Weights of a small transformer language model.
Size: 6 heads of 128 (3 for keys and values), MLP 2048 SwiGLU, vocabulary 16384.
MLP neurons of a small language model. Each row is named by its layer, matrix (gate and up: input weights; down: output weights) and neuron, and shows model dimensions 192-447. Each number is 500 + 40 x the weight over its row's rms, rounded and kept within 0 to 999. Numbers have three digits each. A neuron's up and down rows have the sign that makes its largest values positive.
After each neuron's rows, "fires in" lists the words (lower case) most often at its 100 highest values on Wikipedia text that the model never trained on.

L4.gate240:552494516505504468511571516492455518492448499571478622483513512493487463535556486499500429499487461480436503479436434551455516594471506449474427508391458458536478465472488562532496437484512477467564478463482411549540398547476530488452436456527508473478485511480397505504450523496507420482504522549601497564438566515445447440496544506463516600450484492473442468496417541490578495478514486458459481540487566491513498537495557470488546604524530545543489514485555546502540530500540428547446562516583558439481506555450491470463464550481467413478481459531511486432505561544465464465497530512592497523391525477496455541451460517507544476480541466499529524492520570490551562491470591561488429510458466514559486491483525471451441510530565524514518547485422506535539569559484446
L4.up240:494507543491627448506580461486442447524481468566506557466540520524525498480491558504492533427493496496492529479494471493436512512509472481419503493525472504504423519498513516560485455448512448475498475493491496546559492441541489555468460487521541480466506514460427532518507461543476487492457460587550448495524517425575512486463540548480477469496473453465458506492496508435487471521591503436489463538577469455496512503444559467502498542462453572469476468466486531516503442395542491490500500535463452480482537564498526509414523524408493576531500539524487456485523476470503412516554545486462513467488516585526502482529505526532471492512498515535530522461508480445479519481456450480463517475425454607463531583562539524537544482543511507510534562521489554518520441477529507
L4.down240:535494537588462472451500395559493462576502432522485465456398478454559572472417558503603502505511439491485472497504500512491443507516493497540498540530433466510489487568483478530471508408475475513563469532509556483550450546451553415505500389543428494514563495472542512548494512598470528464472457545497512459593479475484523524468514492483462486523562484526452410396522536541490404575502537472507532505535532532535484539531472501526530516460497490555519509511431499526528398500464496466540501465530450522520490454456496470484532557519539471492471510511498486495519488500563419446451492461506540462568490509462449490456520477518518560532409505509484570466504478490487523553456507451506506499499540514451473496523484585509505492558555473487498496506460524510507442480556552
fires in: "to"

L4.gate1056:491417488519577496547495544473503495550450480466522579518495481460539521470505473535495554545434507513484509510479567508472464469538555529580477499414542448504505469528485537506498468476611464507466591503485549524551527482469535463463474513465474482500530575539514496528467495472525475439436484521499503480407502440551452589534478482466497519549465554499537478456495519498485474570475523526521507519497515529510541513496552518434509406488409474400450452490455467481529462479444470514518428560475476445419479542557479497504489563458534458465552428513441457467463445433515496500422534464499427498451485460501440489460500507462464607500484538536475480486436472551481508514491499541502453480590590473519464526595460487459453466496514529508474461452564548466499470434554531
L4.up1056:590516621526548511570546470483479546468569484558537480492482496506520524520557471487521472475479495496552500561476457573458519494512487480496448491514486529472559540486415564409488502453516514477538498539512489595485417465472554487533530440486457500593474505502426516551552501504535492519488528462465540526526509483468529521466539513520473563480471489569481490479593549468503464487562520479440519522532524502476477448475516492410489505532518469517541472559494544471505458483547556502561470467525473578496478496434536491463515479511497527490487518490527518517504394533543467446421578488460517468483623553565544548551484435503515530455473551441484494458468489530526470439487494490543519651475487485466506577496443441475511474530508507432475492574540504441437522529474497
L4.down1056:506456481522528463445468524533557495570494476533492516498475515508543492494561476455511503556486484566452487500480553458485453476450574568468487521481543470485497454455539498507490487497549497578519525516493567442483482545467443469532484541488496528513602567479490513549544452474504516442479446541491507514442500520516501498465516489499545528480555494471493545466495512500524469560511509491505482563529433537453512523538468464405525446508428429477413514552497431475516512502354479548523432473400565450472454486579525517500501451490490502433570480442502493443537540507459544538565443462447377530506423518483432443424482468449467527549492479539412543485491562538452513440487469541486529488498578540515482479600443471481510516526480561543441466517536419482483535502507496
fires in: "a", "the"

L4.gate1972:528470511489554513630524526455461490489450427451541532451474509505425468472465467544461483525545485476529538477545503441452451497457410508557459462478616535477476534534484467484506508478466480491443549486493507484525532485540539538496439533471454506495503509481473534534462474525452485473477541475526455534495513443546527497474532502515516562490544509510460472501483533513448447403502523461545509445480453572478601475543520489494546535557447499500540449499519514553445460502557487553556538472504494477537473562490456467494499440519520448518509480535565415448491459524508500458525554505526503455462462431464456506484585454536482494532496588446519538516532469477560543490541464549548450474491473487494498491439514486502484542486474525485532509486448422468441427517456504
L4.up1972:514455429493511485482527495431520459562533498496433530538502475498512449446507492481423491529527486552522508500549537510539472486388470472483447487481529513494507520494509470511509544461520482459507547513544441551558502496461497554476519516478497485491522521418423518492464488474505464468536527480557376453479465502524473459488515515510585498464535434485528503504516506505453505476552512521559516478458550544436615502527577537533518584504480518444489492522488418487496467474512518496485410496425494514507425478567494593580491455486508541434529522551541494478442410527489571444499535461481541532499579460540484402501524412432480474441483517378534496471512501489512529521497436499485478503496468530472492487419469476444502484420516464413503494434415442491495480571542438
L4.down1972:382492434495416512517500540508565469536510490500487509500462543488547480486457491482510470569554498541530490499550501478522488452427437469538466468513551592499511528512536483484580480485494440498536549508538501538504508474427466546456534465538476463459607509520471498441494523515490498489498486469513451507513506484460490529542445471538523516531511443529502545509528496527389511512469521521488523387512522535516553471526510449499488476510540511450472512500569467524509492466584458548527462559450547480467457507486553507494490504528469480542532532495536500543573406572542496432544472484564443470529507536515556523525480505529463436421427496501494515479516457484465503477459512498491490600501573471433438472514561503490628501556591529539484550459468488579447515559459488
fires in: "to", "by", "from", "known"

L4.gate1015:398512522472510441500474578489534500516446462543482464540442512508528500556460539472527533489450508468572525525499517471494425540526558529447538527423549520532520484489488506517448605460558537485520469494449510408475503403496509523510489539489451585459427505493524467502491537563501504498505491461516466445493436595559475449497498458561474490545572502458484448461503521566503556516426512512503542559518452565433457457492492513452512481533541563474459510467523495469512450464521524486434442564521478518553506489462508510521493482509470509529492433518503516520528585517478505465399485440474482567505418489507491505505440437477518556525498466507484503506462508504490513457468476490507472563528576510520491479558483450554496527500538514419481509466530494489510532516469549
L4.up1015:552504488549536520458453475489472425534596564526476464517531464471521571485474492465496489471498457507490543489515555524420552464457480582486449481513490485494507557515432576512550489491560507509451553520589565517480513498499496481514527545516509472461492599519539526541555479542594496459514479523481525513473548555579546545555454448559502551501591536489535520503562425456474436527569493483585474506439479529466533510484457509503544535552502525561547443537515488459550449505439479437514538470426483527474484507489485516469491509507524471476476481469465511550457521452525528505380458552464448486462445507469514524538523569384581522479541516500520512479485514509533533545486469471500529522458508533495514526513496458487483445479498455547557452466508540466507510536440543
L4.down1015:539495462475483520542568545477397507485499422557490540470465507492432451423443473451515485493474500503503481527434494534496464506527461396487499537492522458516536491474454503456441471454539517487518541483507499510503497464548571535539477570484522474516567454489497515470530482482467447433543521497524514547503528492506500550442428461497504469487597435482503484532482536494469525523547557476423412484522550495461447554513486547549476510461397534361584537543493504474477408576488495414469526507495446535440501558533505520519471474423526503530547550498473512486441457540521521497443532520472505516516525516407490458496460492473442516466519486565559576517463583511565423512520501445454471525493525509477516411529533477489440498532506518508496483533546522469572465454492535
fires in: "a"

L4.gate2016:464516474441479568506551560499556558471529528540527488541523552418508506513429558539465505499492496548549532476495532553585539481506558524556435440570500588554553480492512520536473484466479545477506482528512488505529501475487537469508502567511506433561510513488440499503370495469514558502473586483437483588500531501465439486432503480426537453511458561475538518491522529501506501471523497493522557444506422437511525425479583500474503465522485433502517491487551499509499415507499574412500509502502578467517489419527540440503435555534487500520522553468473495466442452476502538517507500495514506426510547494514454467534545455417452523526505425464456489494548413438467434535492372478482531456516540513498478519436547452458536512420473447484509488530490472571480518531467598
L4.up2016:512402508562416549531554531520523524492517462557517551465520484524504511577480492530467492533451365531484472499534544504492544538469481539563543502464550518507501499426490467441460454509487451495522600448447566498575525500446515545486496518513579447485516460574508531441528489448538551487536513453484534558495464512521490535513449539486501483467449527533509461534467552420512572524442535509512520566485494474569427563504430461511601454503496508540521400480473545585511455439490494489494551527417509483427466469483538524487525510501412505431434525569491491529401509511553494506506461474561518462509507534463561453441413526531520484436468519570520496501461560506575526500520491491483498554570478498453552469534514535530565500510523506497526589489477495513501485537574518
L4.down2016:494531510487595490481498452566508450439493446491496518423499523565505535514471404609447520566557556495482437529400438568502551523494473474578454502443492515525465460525575491505529530514550514433472515522491413540500426507491510498504459523544542415495430472477467533467526553499527591417493504517481460525507538467550501546517554513449500469556515545493574455499456442559496515492538489462520485497458579463515476414527541525509582494538484477511503550467514436486456515507537484486528500555534570401545544504464463494480509554528453446521450526468568578527485515485507580438464439425451508423371489436501510494465504510552534486520476473462521487565386438498519526572492471536541516406459454480550533523502528526527562502527506431442465523392458504520501496452532520
fires in: "has", "have", "had", "part", "not"

L4.gate992:530512507508529387457496538550513556523453533409474520559455566514487469510486505508471406481542459485521475481511497545553455503481442535505463456458505491420551547438468402516497512432511470482453526462556492469467486485534497423521483526534481522556477521445487493443513507459497589474533403515493516465480448513489533443476508451534512545479539465524499505563497591501613495439550512494418479501492459472519451519523535424480405463483534457546468483482496525460478505406497553470484593527491507456500452484554516527486519434558517464488483501449482506503497499530474495510514479539467545534513509522515554495568583523503479493550485514477481515531501565527515569540519474467497524464507566490574480486517508501497516458440470438537504519550532510465481433529464492
L4.up992:541463553517469396504491576560569495437552502529492490544484559484504425453513414474488470519519495459477489546472459479448518477491483540533518569482464487468520527509515477507518529482513529444492467510485451511502500412443479490538501509533530461519484511530480484453506516484557531463531468538520534515518522475486527492496512480557420550482510510509598523436500581478535488489510536497551550434561537461491452550522510479505479508488500507482393450512503590506452538475536575509477567487481488485485483499528401500497532477490520590514435479465514487509495464478469538367527552485415520460499489471396471532440516542422486453508482495497585519510401501452631566540439473462469562499540499439497560482532481492552556503502570439420514489537459471518486517584473490
L4.down992:545532476482551591438506575513511508544475520461506500479532513527487554528390456501563467399415480521522507433494441472472524570524570487409484532517497483555547558453561520565455523546546503529490475528428504464520510526492453501536465493504603445507521515539371601616488458527452500508469506521520501530545500519478451462536427427507488504512487540485474510509470423534484474438468501549532522491537552503473520558497472462591514490477467447453483486471551546550455560504557485486564490486514574531440502498463480551448513485505532496488554484540456560487462504500504516575507494459588394484444463521539475535538533510565537505519410446443500469483388510568514470486576543469473561553472470451442495476516551554466520494500515486501512512532521509497469488479598444
fires in: "and", "until", "november"

L4.gate488:543534502464519582543499530534461507515517465465511533481531488461505461534512583595450543514492488503532430470561599441481507519549485555484510431545472434444459475477515483542505503420474538495485550465551480512440511458522471447460514422505492421454504498491586548483539512527510530469523457465487546507502495550482513449526497487472577547530495478520521555506512474417439557458515473512489651487527580425530551482511469507471496544481538534508436494423539519457520519479520489497516477505468539445533557455482477465556519562417542553489471457469451506501507460457562516475522521502535486472508539619411479468473547507486520487524484508449608510481567496483465475560464508473569528377459500549526536585514451513472486470500559461566490611542501497481607485594532550
L4.up488:511422462556555462445507456504551495560470482479488407606508472617534464463483474502486456480551455462522532475433445494456517500488524529514513537513506486516451436432494510411452443481492495503516523477504482511541493541413510472435445506508471470487487505551431515463524568559512496536469478413490515493370541508486493459405508440467549509550470570464482498499485508537447456512446510522471527501473505503501499531440506434544504464507494523519500481559470544567495508497480486448446438394498516477549520509528523486462562526505493458441501527519509513460480454513537523547473530547522499451525547442577477513451493512508571505460485526468479516512577486584560520484505513489524477554468461546618564461440499503502497477435487461526448452521524467483460499510529538
L4.down488:552562484502468525473518493534474426427514517517482490488444507479513459489493433448509566456528520448537417488502477577597499466545466469442514435575518549455485484490510484469549436454521457481491497541507465519520537494476526488567505499463473527428689521521482494483507497430496460484470580509443498510486460455517520540536538551497511528527507455487509472497499485444516484484523511522512517485587447499496483463507460449492518534507515493469512491449548582489485428535495515539501515455551478558571570499482478523581491526529590551482515480516557486570490473538516455468494503460519449456485459535489541491468524489502504582474479512544557514452470460494494498531540500419466475529517512444548485497520449501492507460477500534545511550500567468511593483583556443
fires in: "in", "under", "on"

L4.gate1022:520531518447492441478456482498515485549391426514516448485395515460497475557447549499582489471491431469543530517491541544445544519493524479524448500488528469511551439493520528482493515516504416363485553490417518449497463561527477600550498527532440488538503502516473566469443491521450486466411472485428568569453503545473534515412475513509594520556468514454528525539577460524511495476538589467522499523422468466485556475473561545441490579554531489515525466478550483485473485498547522494507493529427461537489572493463482494449525533491464558490604505434446576459441441449473555541470487537493480444470443469492479543517519486577500506503478445423541455493467538462533557543534535536514505458498490450536514451466431461525523544503507481512552539461510572448468516567471528
L4.up1022:497410534547516484450500550463540438450549493472493480503513485514581484525464499470558554542554534484472516552507536500428431495489501460522505502420523473515523557434536534521499425556511507439522554562477448475467464567477454491526478512558526462542550499525484565514496481510501559551389526553499548554511505419490502469566477529487487510429490469489503604489551542496459564520535490448547523510456533566503513449462499506525564501433561487535508500396588414518417508533577557506485569491537464512455561477540489528414462555548508493552464458499419568506470473522538483459498610506493517518442582550467524548481535537513443523439461472415446516488441422523511458623554486559461485473490525479577502513472465492585554467552505488513560490447441533406466446455453439
L4.down1022:464557480490554534504554537523556509511532510449522528572436574529484501520548480532471475484539443518511536541479525455538468531478487549533549476475492557533528536528583462546483531469426530531408487536465587481467542480422516469557512558452543489507638489526518565483498512495444477546511473483487589462490454449508546531524496513436519468545514547479505505536547485630504554519576518487490501478456482441468480467496568469426530494519466478517488556540522470545495379537473562497559535481533460482567536454478520487513492529450471540444484522465507492460511517477490493448488488496464532549450553446482528498492428440462430575512393419560484510489471454544436510482547495537486531484491491447529518466516475515463493598532459526527570573513525521448512502473517496
fires in: "has", "had", "have"

L4.gate292:535526505520546524581510529491448465446543495410513487485533446512442467476408522466528428500444484478512529412576488510546538502456510542544464567511544510490519502502512486466465483505491558473414492499597546504519523475467495531522497528484478578573481465528527562544558477564577500496427540565549528485541512528443509498465501486399476480568530478518455439546488497437540465540456443493487553456513526508485507493472453543496575438503469520585471573486517487520496506479533501515523504518587501528517528548495476504553493576500410498586476482459521472433516480479440478483511542595518465497510512481519469451506490526489480562441395497478418502550558448539494423545503502495547478543436538489534514514535507487437475473486448507530529506563535414510439490461505461
L4.up292:505460578453476459548555485568537541481490533491545442478514537509465465438449567534480543519443495457514545464461469549486511447455506520435521547445522496422566561467536509505546531449497436503449540529499482460459490507509542380534518511435521524581484553514436483484515521480496526482485460499495488491506476539525474503486525516528504454477528558496573491476512433448492511492533546471501505490518492490525508514561428437459528481501607503486441522494595494496502450450526487462499412501494415485555571571508511535477546489494478535468426462508457443496473519509516466502521458544561466490503530508505513508530408505458518501540511416497497541488543508498492463507504514479459453587434457548486471467538545471446531428508433502444578522478456568509523457519438431
L4.down292:525516527529396532507555501506481537509450507520560474424495460444461515468495546464505549528510595475490477428477512462500554512481489531519531529494522573516557523525490374539519525540478545528425461376492529503523512401483523504519534515505557472495516408466445500521480528488513548614472513516560521504444516507410522522476496477487529564445560483503462501510444493484495464574545490556480523485468531459537533472504409470508448475496452499576485529535485497443491436485504513498568539466559473510521528493530511529588525548488538454549429494569487532411519546523511463468478493515502468459512478449516514462488512527487519520504417527483475507527504431488523469461546424481539490465526522500489535533529510479489528459432429514530519469525612514474514505480568451
fires in: "until", "to", "since", "before", "newly"

L4.gate1930:510563555467580560446444534541442508471554473507535495495491489462497545513441499505456518478560512525490532549553485440458460505458526609507459459554479460495519527522480491490463553424498501538489566505546522536494469519485463494460529496441541489501515567448589456527443439520516577482550468449440572466439491420488476499513413536464509470518425559497495470475480523482517468510532476468482540480457509509506496508545506505430540490474548521475442485563554492528521545462507448449514461522482445461558536464475486528539469544489494479430463496529519396507536485505382582546419495532513536460550475496470516489486543422505511441509458435546548488512488474545472485527534442487466576450550501483450489451557466514538536503479454536461505525485529507470495484521545543
L4.up1930:476432521529516497529472434499479495450408484517615444459488488454465467517528553488566494545524495516456557481473478513556486524571517498481579506500474479402456561487498521456512547535522484551485524492488457551543557513499500551500512522555430490528497530531545612427481529465477527477441518555487418586526480525464538484426483533535479562588506449462517564551507540510458520498483419454498535501536529450489497501506532538540541575490555422520466423464553549462527453429517495469505545525487475482491457541466478497483501445509514476506523399572449510430479544490441466557475451543510511478447514540472531541513473538557564508491488544510476397564538532449496497554528498498470528533473490515455571496469522468470456500524521517545594505484468503537450487512449541
L4.down1930:508578576517491579457528503484489533473598528484544556486463495516477521495530468507520489473485546527551523512488471462568475509443453445512488523530518511484493534476481518463414444541460536496424437521465521491519514491492526509525504450553571481530375462458422510547542540516514534551460477476434554529467428479511451574508494448521501422537519495563476470455490483510565454555559516512479451466561592446487529455498483450484489513517502487482465493499417501559508469492538458482479502452492438496517527528498465438508489557520474549429512485549489500544554412462486539539472502519514578559495601504444500486502535490458528510508500532464505467508447477520546576483532465503519519455550461534507532478473414437507527541438495452533509550484535490507539492423498504
fires in: "has", "was", "as", "also", "have"

L4.gate799:507504490552446452527501570526432477516522524465522515517459452427543499501514546573538489499474473424521518517503480442548481433532488517517497522482513544489601467533489471484413498497542538541559472450523567453491411513499502555509450474413503453500506555496474465434558529441488454536480490496475530472496519468536436508500552544472510508493536451487510518518439484503509463531519487490501465426521431520519506517466490507483512458482563501489480573479505476469471465553506487391536482496509505502558464501503444509485441520476482490418469493472488502464503563470509402548476474516515460470525521544576526428547459477552543485463483481484570488458507433527494508578497589506486537463469498431542553463491531519510516445565464527542569515497460470486501555508416539
L4.up799:547476508524529527480472481484524518592486544492517603539456512554482423413478521409498491514489436452456481548475460512520495476549478497555528614436554427549522529488448525548523531539448543481483511467535551524515513491476484504540478607575456497505507531480463505483431553421357606541459484471527446543453486476561524529535495540501549418547509447496519492459368483480517502465550445502520456506505581502484503515506523500505534530434468533543564443523453484424431557543500507544445509488504475524520508509575590557523552438526512509569478503477479545464535489486466472475468452534538479459448494494500510540492505557485449499509492490552526514438490478505487505524496544557447478486543566547393511526495506532463463531512562546467474537432519471475534448562567459
L4.down799:485439550496534499459512436423497457512530536503461599461481512506419483485573492552550504520570478464465452509556540466491479486499456490574476582457446528508491450540472496468566536524489535420537529539495527475514387447486459522506509521505495520470431453448464470530503532461438517510492536474564516468488482444513480480521526580534471406443534446497554478441422499484512459496533428497408486493455552485447600516513466496536524499431402491442377522564569481492516519463479508449395554445441478504549448454577491530533510498462477553477521499486469496467504480540470567444481547408525514501484539532488542478482567487506446481472534545494479468582499516467459506425503546469535460560456580532428441550496441537534514544519560430479503464452511565504523490530555486
fires in: "which", "what", "where", "when", "as", "more"

L4.gate1606:518558524465543376440515487489432495446450449507478513396500404480473483486546526541565487464517518371485520457571498482521507504531519504495554541494475517514566437387502523507471521509472557436525468491489492612469494464522419508539508538584511504505459515494522522504498476576571512511470466550509469516510486509490435455513538516511412544571472493462513496469514508504534454492515558541517570500432482475462450445508458491490529486485482469530476451515519456502426446508495453471509477471413431488506461460482499435476485483526484484563575537426594500492576494457468497615516473486474508479470455509506525532591586504575603582534544495497537505434499473484491469490533493551461516509513527506588546483492511475537503447504511462445508517476554501516528541498509474
L4.up1606:535488472501434451494569458515551496472524576542467539495571422458462469458456548446554486431491498491465475536455463500491530504509473460567530524517458493561429466452475540461458416548546567476486511451549504544509543530531520536510443518512569468510478524523484531458520473540494563494441475488501497491490511556469487491417446463392541530442522498474486541470440443508529474409526522493478496499528486471511485480508480475541576496498494449477503441470513494484552532519534489529505477501449547503479498497547568563478492578515478469552539415462543508538458526537488502507492426509519542452504453540523470467483470488578614476505505480427484602513513527490420547528529521500492477540448568516488509446490469474498435490487506457532452505462459498540558500588544473
L4.down1606:473563565536533443489493486521476496530539466437501504455518501513476435480462482436537532488505454516490455512417526495502504512459510451507488423472564518520468469408559517527540476515497501513429484452472510544504446476477514555525512484481503507474520536439460431547559563495504517482493481564504558420545534498438468517494509571447548538467453561574432573510514476553460558555517561489536452536428496479453441477524541468492467581468511475501475431504548562504470469422514582583478561517487485573506573549475559527434524496551476436482524479525439508470526549573500454530481451490523517518518499492448535512465499577496453460477490435463484421464492495518469509500466495515498463500477462490415468511553519479474516439478501443475545504488506500501488536549550473
fires in: "in", "as", "by", "of", "under", "tal"

L4.gate913:483534580540506483571479478475494428525497519591550510468548485503545460490490513455510519471463481491532492465529565616515489502520493537532503456575448491557436525521559526516503497573459542496425474533511528511528541598513512530505533414470515475509505529475468478488523578444557525537523447445522462472487490505473519483374544428516546538464517528598521601525484549519512583526518519409533522559492520506436508556492488481497505595549493513509514513499561507475542558479476443514554414473476527468544492507464519495474435493550452431503446502555459496493559420440490481475516479498533549511466527489468483600487433480425549532495596456509420497475524468454511549496522534451501450524505511461552563521536576477454502432544485553514494516531506511419439510563478533
L4.up913:512518524454549505480555454310390572546518526487469454565541490520474466536463483555479474456548619437521532563475437559491510485402462512528477483464466523534434484556561552520447478487502482452466419490455517458485584486480531459518505508555485466502512460485501539528522538511568456558489521595536477465505516561559502484483479449541471579448459434494508494497481453484484462535436443415507523473478507591513546443477477488518497484516549524484446481571536570530489404535456537524461581474505516512475549564513566459498521507531472506536476485417499465546491483487535490544492556470453602449520478515440563488438444447545560471461508545464497440506472436480576441525530538479515525526553509474462531531438521596583582470529485437481528460441478438443495558512531462
L4.down913:572584491473550456577530463457548461518458549435479474463481552428500490526457495472469518478463498539459512468495533488480497556533432529491490485465440480511460548550477485481586501450508539551536509568529552492447481518486477559405523436513535443468630487483538533464512494549530472512435429480466563486511508521448511485432499464508492523454500453519508533499482410509551507518500509459500501501381494540584541519499531501531496504536437501512442501470527539471547490401492472481458506468516499462512469470487464597501572459534517514517523524504497495402458463559496459487480508600480523499443502496500506433511549466529415515474522499491502495486522440503459508450437475475492477484505485450438517565523508490498561520528511479491543486516473531492503525483538478
fires in: "to", "did", "does"

L4.gate1267:531487480565425515489524461492558528519447411560574465495528442454537526480482571559459451510498476424517542513512485564522567540565504500472492522487449508508506518476579531484464510568543517503468538518497510520500535568463494541520489503513531495531525539461463467451435515478450543544536532496500465491497486523508404438476535482512523486526465529533517479542457513501492529519547513536526478512504567476516497501470493517458591506457591480540503432439506491561490542544475440521548502518544552544500476484421424518450501470449446566463504500482480499533537459530480475548529496549536535450452486516536460527483510471452474468482551536474582464548537576438563542589526538486486538537561491547533579513410486499474503470461520445496562441499475485525437504475531445
L4.up1267:515528519512467523553465396487472499481469449517568484497447423484519484471474511521428536519476575470481485476520537450580455507455536517506537499533463555548516485460524536474484485444482562499420513557465536494515511500478500472514546484535525512430511498471493481434508491519515546551484420502505464448517486516460504422499479490460522490482446557520553499497495519498499500510535538510522565502503572471517476466497525459497546515508486441490549444525471492489484407478432483574470518500496457516510557528470512489446519499468466495491476560491566533492504536543538503521494452526497467493474490585518422509418520547434520523485476402510465515503509495480431577539422515474498484514457490529540501557453506561485561565647488528443441491503520525468426428486511495
L4.down1267:527508489496453525490611444518517528494518488504539502546504561440522575474517588566438468480485542477520451460429535522454463526529537452511509479475455539595519479520441513509541492514426494473500528447514517511464494521519525520467420470530606471524505479499409580500467506580531416539515477477447527518456495567505424525524468554495533477534479504475529425502509502494378483535476453512502512446486574537486533589464480520485500527525441514494562507508576563483428465475515533546452519488513479506502532494493438488486516513435443536408541455463539541474509481486490483526471553494536541489506493504488468561539537617492467434528511451482510531484476553506554485524396513473516456413462490477566492499535466519579528461499557471457509466411478446463482479454491491
fires in: "has", "have", "had"

L4.gate1207:570431529479519479497585505502518469463453538525525567540493416625488495536491495462503509460536541507531462548530478527485478469462503571500513544498537485517440438586541462510517488531458482501572446486530442482564512485499575473537527502515521492487517403506391549484505426531505516531517449502466521461477494484490466490443480516516551477541516497462479453472490485478506520574517481526506534507498439518479598509488428515548499496474498493491437508473485521502541500488576497484478514535471574499515445437457497492492554551507504479459546483597538551511511474531513489481551542490490522461516563505566528563496471456546503490493496553466493522559504507485528519525579521503567487495516479523564523491474539506551489460521478493412486494578549534481463480431531480
L4.up1207:576425525523562505485561425483472561459429556474441471522517512544543486452481501431486489542533587428508528508446516539547551529490540419479456477515465476480463520483436501493407447512484535481559486460540494458461489512457522431497522465533484467525502497451457472470532532459466589580584505475435494452497435466484472435533494471587478505522482464499513439524446468528502403500518493520500492478480559460445532512467515554489456529522513504564520482486500560507524446468576490539503475433576459463462582528503474558469550526574540509535482526515482552514488485506350482526490481524502495475599494522552485565489522442507464501408503524432447464448521446464457449608484503479604557543502579548529513426467486463488475482505451455489464510490475489492533512500435422
L4.down1207:531516508579473557494544501492522547545525559561519498463497533509500490474469504513479442497474451417493433557578485436451520438559527516526465552502465536454520549536517464539453547451508489511531522493537508509555511425511475523577512550477475465505575521571552543448544470538547553421504545498519531497493545517536573473455552511509500485490524441553512499466507524512477427552445480489522528547519495482461471467511466513410543469474407462515432551486478513502463549557461498445537522520506592513533433562571417489472611480545495442486525568450539472546451506556478468509473554511528487463574589463484451518595498485419533556454520441535544476574496531472491410462468526478536466435509468441422484587440547492500466493493491617507475498519564549462469478521497528
fires in: "than", "to", "since", "after", "of", "from"

L4.gate1151:460518494532512537484501567431524449498478420521467517513518556546435518462464497571458486523479480408441533523567512563502483549551530481531472479444493489487529472534545520500528521490575464470542448448486516464500498510498523550545497397543479481506479512459473541525504482545502485523391542453458446508479524510498469559462571570502481555487461495529501467504539482513444478513536444514516529476422474541508563498543484431481496473616472525575467515496499481538441529503514420573447469557517544558437516442587513436514509546484501476545484534464531564496480428489433475476469503471507461507492455553599577490462484453557484461463562522596509571537470498481436457504462510510559463508518493522523493497465523503439471441545510450547439488528505429491529519486569497
L4.up1151:546457514560515471509528470543487499472505479452509449553522519443492471500431467501485521409490460530506541549430549535569507508425530505529472484527472443527493496483488521562477560457542541475498483582545503483473493525436458495464532514506460437504550496503442513493373513525463518492538496513491483517516475491497484531517451503459448470355550467476490438509508481453562495455495478471578488534409490453511531442537439481536603504451469581523485493465495507572503507488457445487423453488437447454462563502582408481458447508495532517518476503530472510526526495434459504513516461530486474563507484546482494473488504504476559485434501516515508517478461500466536487561579459494479481558537548476389489466510511482493554475518402511483494485527452533525486465508503463
L4.down1151:486470472533519497503557449510485424501564558447509508431503458438513444431443486520470515509542459571498565531473499492415525463493485498515433512487493470504502512506480497488459520533579501503454529579551454466483514493504382539489584463550455473577548536477520521506473585495437479516512520594451518453516547534525524529494478522452523415493502397473553456457561486519487502435530506480567548544454482526472562524532453528442447471486474505505484502544515484459534541490488513452529515497542446514506508506505461476542474489460490563506496461524554490507564572496479480512512520496546550523498516492487522491555466503438500482495534546445498503490518555482495545469521440560569486491540472497470484595528485434512501512536529505477593528513482548562552455520481458
fires in: "de", "of", "van"

L4.gate1944:543456515507530573417502477479525468521444516501456489476505525581543428492578519542466452466483483520509501498510458520538536442524469492560527460538509517496561498589456544536478528431531506446513466512482615512633501531511547476516525489470450426495451484469432452506492525461512434500534533553497534457446465490499514572478470536510528432480529500586441449457507490511511473543491462468497477572506500516512501470484507483483411502574538545545458543531474437583468515447444528489466402450544547512463466558506500451501542438468390500437527516521565476501453536518502508453453521513473456505470456496556461428553524456532463527477522415548500617466489470525535536521483495397521497430517519376456505463432560514449426562489515516503472535485437501509442476488491510
L4.up1944:434481453560465498533577510486475438455491458523504467507464531498393473498506547517514402519516537514458527523526478528481523525475507471464532556485515488428454470483521529504424489490473503582440571476513501528439553511488531467550486437474481486570536504535533497498476522510518512479539496411531514501521448538553490522420506555534487538554481502493513474426481522538488538506494500444477531504550595521464476526484458553525556452451504517507483475429482521473452515562481558503554497562492453486512444506439500494501477463471538469609494582527452519485528479559527497505483541517477506451539464532463520516479467492398569518478498520530546436462539565519548490401502476515479491541531503436576493484495491474522456530496552636492495472450517447510506531467471557
L4.down1944:514510505476510467540509490548520454464476483486495444505556507541563488444512522476483532493561596493569460502474529494508471490500503454501527523532442476452482454492460456541554497509479553479506457443557540465570428460425545544591527377561492551474666503493547502518481505506413489501460500447515514511581471516539538445505466539522452542486601541538430450504481571496470439507413459461482509500481566517463434515475509520475468517537480489519507545466542483433545460401473467517530534451478491499509466435473487535510519452456531457514501514505500497512490539473527524469485536465481588550520507430603563513511475471560470513536499464466524558546493467453570432496568480482512499492508511508465518423493504592522522507554556494580429488556450466466498517491518462
fires in: "in", "of", "for", "with", "to", "on"